{"d_model": 512, "activation": "tanh_gelu", "norm_place": "pre", "positions": "learned", "schedule": "wsd", "steps": 5640, "dataset": "wikipedia_en"}
MLP neurons of a small language model. Each row is named by its layer, matrix (down: output weights) and neuron, and shows model dimensions 48-143. Each number is 200 + 30 x the weight over its row's rms, rounded and kept within 0 to 999.
A block is one neuron, or neurons of one layer that tend to fire together. Before each block is what it responds to, as a language model described it from the Wikipedia text at the highest values.

Word after copula. The first word of a predicate right after is, was, were or be, often a passive participle, adjective, preposition or a, e.g. was written, is in, is always.
L8.down182,178,244,197,184,196,167,214,166,176,183,242,214,228,170,187,182,194,163,175,208,227,206,220,232,221,194,240,192,164,250,250,198,243,221,218,169,174,200,219,190,183,261,144,185,151,233,266,171,202,172,189,178,298,209,240,218,226,184,253,200,216,207,259,202,261,222,263,192,203,178,180,191,213,218,134,214,195,239,189,223,149,206,222,169,210,170,234,230,207,163,188,174,212,216,251,214
L8.down412,196,204,207,202,146,224,183,227,204,220,225,170,179,172,193,182,161,210,240,165,158,169,181,153,208,132,207,225,249,173,195,161,183,213,179,229,199,207,201,217,186,201,222,163,182,239,206,188,161,218,238,180,246,248,158,195,195,168,142,216,183,203,230,221,175,168,195,206,211,157,176,210,260,224,179,187,227,200,196,132,205,162,177,205,200,235,143,235,189,192,253,233,235,187,149,164
L8.down805,159,202,180,182,280,221,161,229,161,214,235,223,189,219,198,173,164,149,217,162,183,154,202,204,175,198,197,203,137,207,195,181,233,190,168,218,199,204,188,195,243,235,182,215,180,225,184,159,213,187,257,242,182,267,153,190,158,251,166,230,221,188,207,174,193,172,176,165,163,174,154,268,159,246,203,171,184,200,174,233,207,187,181,195,215,169,232,205,228,183,209,170,273,172,196,211
L8.down986,122,250,190,194,214,197,191,208,229,214,194,174,222,211,264,213,212,228,221,178,183,260,213,142,207,178,193,236,187,191,215,144,193,192,155,167,193,206,162,253,140,226,226,174,213,202,189,225,206,206,235,198,219,186,162,171,175,184,249,202,144,202,223,148,169,177,211,188,161,215,232,243,210,231,207,177,140,236,185,208,192,215,167,153,200,200,212,290,223,217,181,172,208,180,169,189

Definitional lead-sentence verbs. The first word after an article's subject name or its parenthetical in opening definitions, such as is, also known, born.
L5.down610,205,229,190,225,214,136,255,159,119,214,188,178,190,201,170,185,188,214,230,132,177,211,225,173,260,138,194,225,225,257,243,134,201,191,227,187,217,203,178,229,205,191,187,202,205,152,187,227,214,164,205,171,191,214,222,223,257,173,214,174,172,232,278,147,214,231,218,247,191,138,220,194,239,262,195,201,171,229,200,199,202,224,128,196,168,213,210,175,166,159,216,191,205,231,190,199
L5.down628,173,162,201,183,228,120,220,208,209,184,151,200,203,219,248,238,203,185,200,162,206,154,193,187,184,214,225,221,202,237,209,180,144,213,190,249,186,195,178,212,180,166,190,167,228,199,229,201,202,167,247,189,163,185,182,158,229,196,191,160,167,218,193,183,247,202,164,259,182,261,184,185,190,227,208,203,174,244,178,206,168,216,167,230,199,252,206,254,231,177,231,195,235,185,201,144
L5.down745,167,211,192,186,198,225,248,221,251,210,222,194,181,197,206,221,213,240,178,129,209,200,213,176,214,201,188,227,197,193,237,236,155,209,218,200,206,227,187,186,219,234,193,188,187,226,206,217,257,258,261,217,228,207,224,242,204,225,185,182,206,232,202,174,199,215,151,271,220,163,208,200,200,206,203,184,221,217,196,247,192,207,172,213,209,174,179,204,241,178,154,147,179,190,182,215
L5.down1380,153,259,263,202,190,196,208,259,241,207,145,209,171,226,216,232,191,192,202,219,167,237,235,153,192,219,221,216,184,237,185,139,199,204,192,233,181,244,217,211,189,233,236,244,122,225,201,202,197,187,175,188,187,179,146,235,229,233,190,166,190,205,180,216,216,213,217,210,230,214,209,196,162,244,179,181,203,195,162,186,175,203,207,179,184,290,219,211,181,229,191,221,216,198,192,171

Past-tense/participle verbs. Past-tense and past-participle verbs ending in -ed (or irregular), often passive after was/been, followed by by/in/the, e.g. presented, found, built.
L3.down1216,187,180,174,240,215,212,213,253,150,226,193,179,165,227,232,229,233,188,215,166,205,145,201,209,184,197,169,178,210,206,218,157,191,175,185,148,210,199,181,195,185,211,221,223,209,166,182,200,239,165,184,214,188,195,117,166,251,191,169,160,217,246,233,171,230,187,199,173,215,173,195,225,252,191,212,198,198,209,247,216,175,204,178,216,196,187,164,230,281,134,204,191,240,191,185,200

Coordinating "or"/"and" tokens. Mostly "or", as a conjunction (65 years of age or older, cucumber or luffa) or a word piece (Tudor, receptor), plus "and" and line-start list dashes.
L3.down1170,210,196,172,108,184,205,188,198,198,196,156,231,205,183,230,196,238,190,211,180,221,225,214,194,207,254,201,206,203,213,229,217,190,170,209,210,186,183,168,147,176,184,196,176,206,188,198,200,199,177,223,229,195,262,232,162,258,162,193,134,252,210,214,214,211,226,160,181,195,196,174,183,191,225,165,156,223,179,215,219,131,191,179,237,227,164,231,227,223,165,185,200,227,258,210,151

Predicate start after copula. The word that begins the predicate right after a subject and its verb (is/was), such as not, a, also, one, or was itself.
L8.down764,190,133,195,179,262,198,213,202,218,246,255,237,208,161,214,210,233,264,162,188,193,218,196,193,197,138,144,210,198,202,183,193,223,195,234,206,183,197,272,173,233,187,212,209,185,225,228,208,194,207,190,208,258,157,191,199,190,184,226,188,200,207,216,229,258,186,227,223,162,204,238,163,182,223,206,227,206,232,182,217,191,139,216,185,185,175,171,197,209,171,246,174,208,168,221,200
L8.down1293,168,206,123,185,186,213,217,203,209,227,198,187,194,257,194,203,179,178,145,201,121,216,215,235,181,178,242,152,223,195,178,211,182,242,141,165,172,248,210,191,215,217,194,197,175,230,194,237,236,145,211,182,185,218,150,199,194,200,199,222,209,145,205,141,196,149,185,165,168,221,172,214,194,199,226,185,175,172,188,198,237,183,248,199,196,202,178,205,226,199,211,164,293,181,230,223
L8.down1571,191,172,209,204,236,225,231,236,203,245,226,229,179,226,152,246,220,188,156,222,155,165,243,174,220,141,177,195,221,156,152,196,192,190,222,207,179,216,182,224,233,223,206,170,139,214,172,201,259,196,248,199,252,202,164,151,226,181,226,238,183,243,233,192,146,225,204,172,191,184,158,175,171,199,228,163,202,184,222,235,152,190,178,242,161,232,191,223,247,143,186,191,240,122,193,171
L8.down1664,155,172,235,239,196,242,214,233,246,255,232,204,174,190,159,209,170,247,203,169,209,158,199,171,158,177,198,194,219,248,215,123,165,171,160,222,251,196,221,228,215,148,232,157,213,241,170,157,218,201,211,215,219,219,192,252,203,219,235,215,204,239,178,217,267,151,210,210,146,181,169,202,200,189,222,252,194,208,221,203,183,198,177,220,186,189,162,208,195,202,231,234,166,201,221,186

List-final "and". The conjunction "and" before the last item of a list, strongest in census percentage runs ("and 28.6% were"), also lists of names, institutions, occupations.
L5.down228,193,227,168,185,188,243,154,204,236,163,192,149,205,145,193,207,170,221,270,231,173,175,225,192,203,227,197,235,103,218,201,167,202,226,239,273,167,142,198,210,194,170,229,197,200,225,206,197,195,179,176,220,224,150,189,162,137,216,156,216,226,213,184,216,156,209,185,199,205,201,189,194,189,229,189,183,148,193,204,238,179,210,159,216,226,175,172,227,210,197,237,186,186,142,235,173
L5.down1078,241,179,193,201,171,236,168,271,175,206,214,240,199,177,168,256,265,175,181,174,180,180,206,209,185,248,161,214,222,195,207,229,191,199,211,218,177,240,200,169,181,225,298,200,109,236,210,204,237,245,125,211,206,186,195,232,187,244,215,170,210,226,198,173,188,220,203,141,214,192,209,227,205,172,215,195,197,195,197,245,210,196,175,168,186,184,222,191,200,163,204,140,163,211,239,233
L5.down1248,159,199,213,197,202,190,196,214,150,127,231,191,201,188,215,174,205,226,243,139,174,244,218,165,205,146,210,144,191,182,148,170,155,199,219,217,226,206,217,208,199,237,208,176,212,196,189,234,241,206,175,187,228,178,197,185,158,185,193,197,206,196,196,200,242,202,289,195,203,203,190,218,224,205,192,193,235,213,174,221,213,177,175,192,183,197,246,155,181,232,169,194,186,240,185,211
L5.down1675,201,150,228,189,192,207,219,201,219,175,95,222,231,237,179,235,178,182,171,204,183,165,202,174,203,196,229,182,179,214,189,187,231,192,230,236,190,145,239,207,127,161,133,201,190,197,148,265,212,165,188,210,237,202,227,160,213,207,192,328,244,216,169,200,192,223,212,229,196,177,190,184,221,176,178,181,213,198,249,225,218,188,156,241,250,219,207,224,217,232,195,160,230,155,204,184

Adverbs and pre-modifiers. Adverbs, most often the -ly/-ably/-ently suffix piece, plus also, later, particularly, more, both, placed before the verb, adjective or phrase they modify, e.g. honorably, particularly useful, later replace.
L3.down1228,150,193,214,212,210,143,213,255,205,279,213,224,178,161,182,239,200,168,222,184,202,154,225,209,186,181,183,200,153,225,223,203,185,204,257,183,176,238,145,231,228,198,194,193,209,206,258,198,156,203,200,178,179,188,184,180,170,191,174,172,165,245,188,175,195,217,187,184,225,162,180,229,203,205,165,208,186,183,276,235,200,183,210,163,210,193,196,213,223,65,226,251,192,238,178,162

Passive participles after auxiliaries. Past participles and verbs right after be/been/to/can/have auxiliaries, like explained, marked, characterized, picked; also dashes in football score tables.
L5.down4,218,172,200,228,186,239,205,167,197,185,217,144,192,206,151,208,143,213,159,169,236,188,192,165,219,219,202,217,208,194,204,174,221,243,316,165,237,201,210,199,237,167,228,200,214,234,228,188,221,193,195,183,200,160,203,194,223,183,145,202,222,230,155,149,234,146,177,172,228,253,194,215,129,227,187,169,169,200,144,204,244,178,251,200,219,229,215,222,221,260,214,223,196,201,222,149
L5.down440,191,224,195,201,292,232,190,213,277,173,235,166,200,200,215,169,198,139,185,222,186,265,198,164,191,170,224,175,242,139,151,181,240,211,226,183,226,222,292,258,236,169,252,211,182,188,231,184,124,200,160,170,199,210,238,222,198,191,189,302,204,203,197,171,165,197,254,235,213,222,212,196,121,167,204,209,215,196,281,171,240,222,237,178,197,268,159,192,155,249,220,268,173,192,189,195
L5.down1708,166,268,209,181,226,251,173,239,205,204,159,222,165,202,284,204,173,191,290,238,180,207,239,180,223,166,200,235,181,211,180,213,247,222,228,197,194,199,207,228,249,222,214,214,170,175,210,203,188,192,196,128,229,194,217,161,235,196,189,219,222,235,207,211,216,131,194,205,199,226,169,214,240,212,167,176,211,212,260,239,142,203,230,217,181,214,160,219,161,138,265,219,180,215,232,192
L5.down1865,198,180,180,198,219,304,219,226,197,157,232,205,190,145,219,181,211,177,190,234,230,183,184,149,218,160,208,231,203,146,177,205,164,186,248,209,208,194,208,201,275,230,200,222,186,209,197,196,168,244,184,192,206,185,214,218,173,231,158,265,202,271,185,179,178,167,222,223,220,153,163,202,198,178,199,165,231,203,215,169,192,209,275,232,187,205,179,199,193,230,193,179,247,186,249,148

Coordinating "and" after long names. The word and joining two items, especially after a long proper name or noun phrase, such as "Birmingham Post and", "School and", "Westerholm and".
L8.down571,206,233,190,178,210,245,241,206,187,176,220,181,185,256,240,246,214,183,213,229,230,213,224,183,155,246,183,188,178,199,235,256,178,208,227,232,177,215,156,207,207,182,199,265,203,228,197,216,193,155,235,227,170,200,238,198,193,173,187,170,237,203,163,170,171,187,209,178,190,201,205,178,218,200,209,222,171,169,159,231,210,196,163,177,193,167,190,219,218,204,143,157,211,198,194,191
L8.down1086,236,192,214,173,201,191,231,254,179,182,240,126,209,212,208,197,143,158,195,231,192,191,250,241,160,226,180,182,161,218,210,231,232,218,199,241,181,202,197,220,261,224,163,239,169,159,220,209,221,181,190,220,208,192,177,114,219,169,199,170,224,224,155,196,194,225,210,198,189,187,217,196,174,200,252,193,181,238,214,233,223,137,244,151,243,152,215,186,225,165,227,228,196,203,221,200
L8.down1431,182,240,170,213,211,162,209,195,207,222,220,200,231,181,187,215,207,192,222,193,188,210,216,208,197,180,194,245,229,233,182,187,195,123,211,195,194,169,172,191,206,192,218,163,198,273,164,182,222,171,264,189,225,164,215,169,187,177,231,169,163,210,260,166,252,196,130,248,208,273,160,238,160,227,104,193,203,173,157,231,205,211,170,177,168,177,206,251,196,183,188,226,191,201,221,231
L8.down1515,220,222,217,178,272,235,271,178,214,233,177,208,203,173,201,222,211,136,178,211,176,210,207,192,211,203,164,199,185,191,197,174,209,230,230,194,226,214,191,224,207,226,168,207,185,224,191,242,146,200,209,196,231,174,191,229,212,271,156,167,184,242,239,179,214,190,193,184,173,201,236,194,204,238,213,258,193,202,202,208,218,202,181,245,218,205,193,204,188,215,188,183,186,201,165,155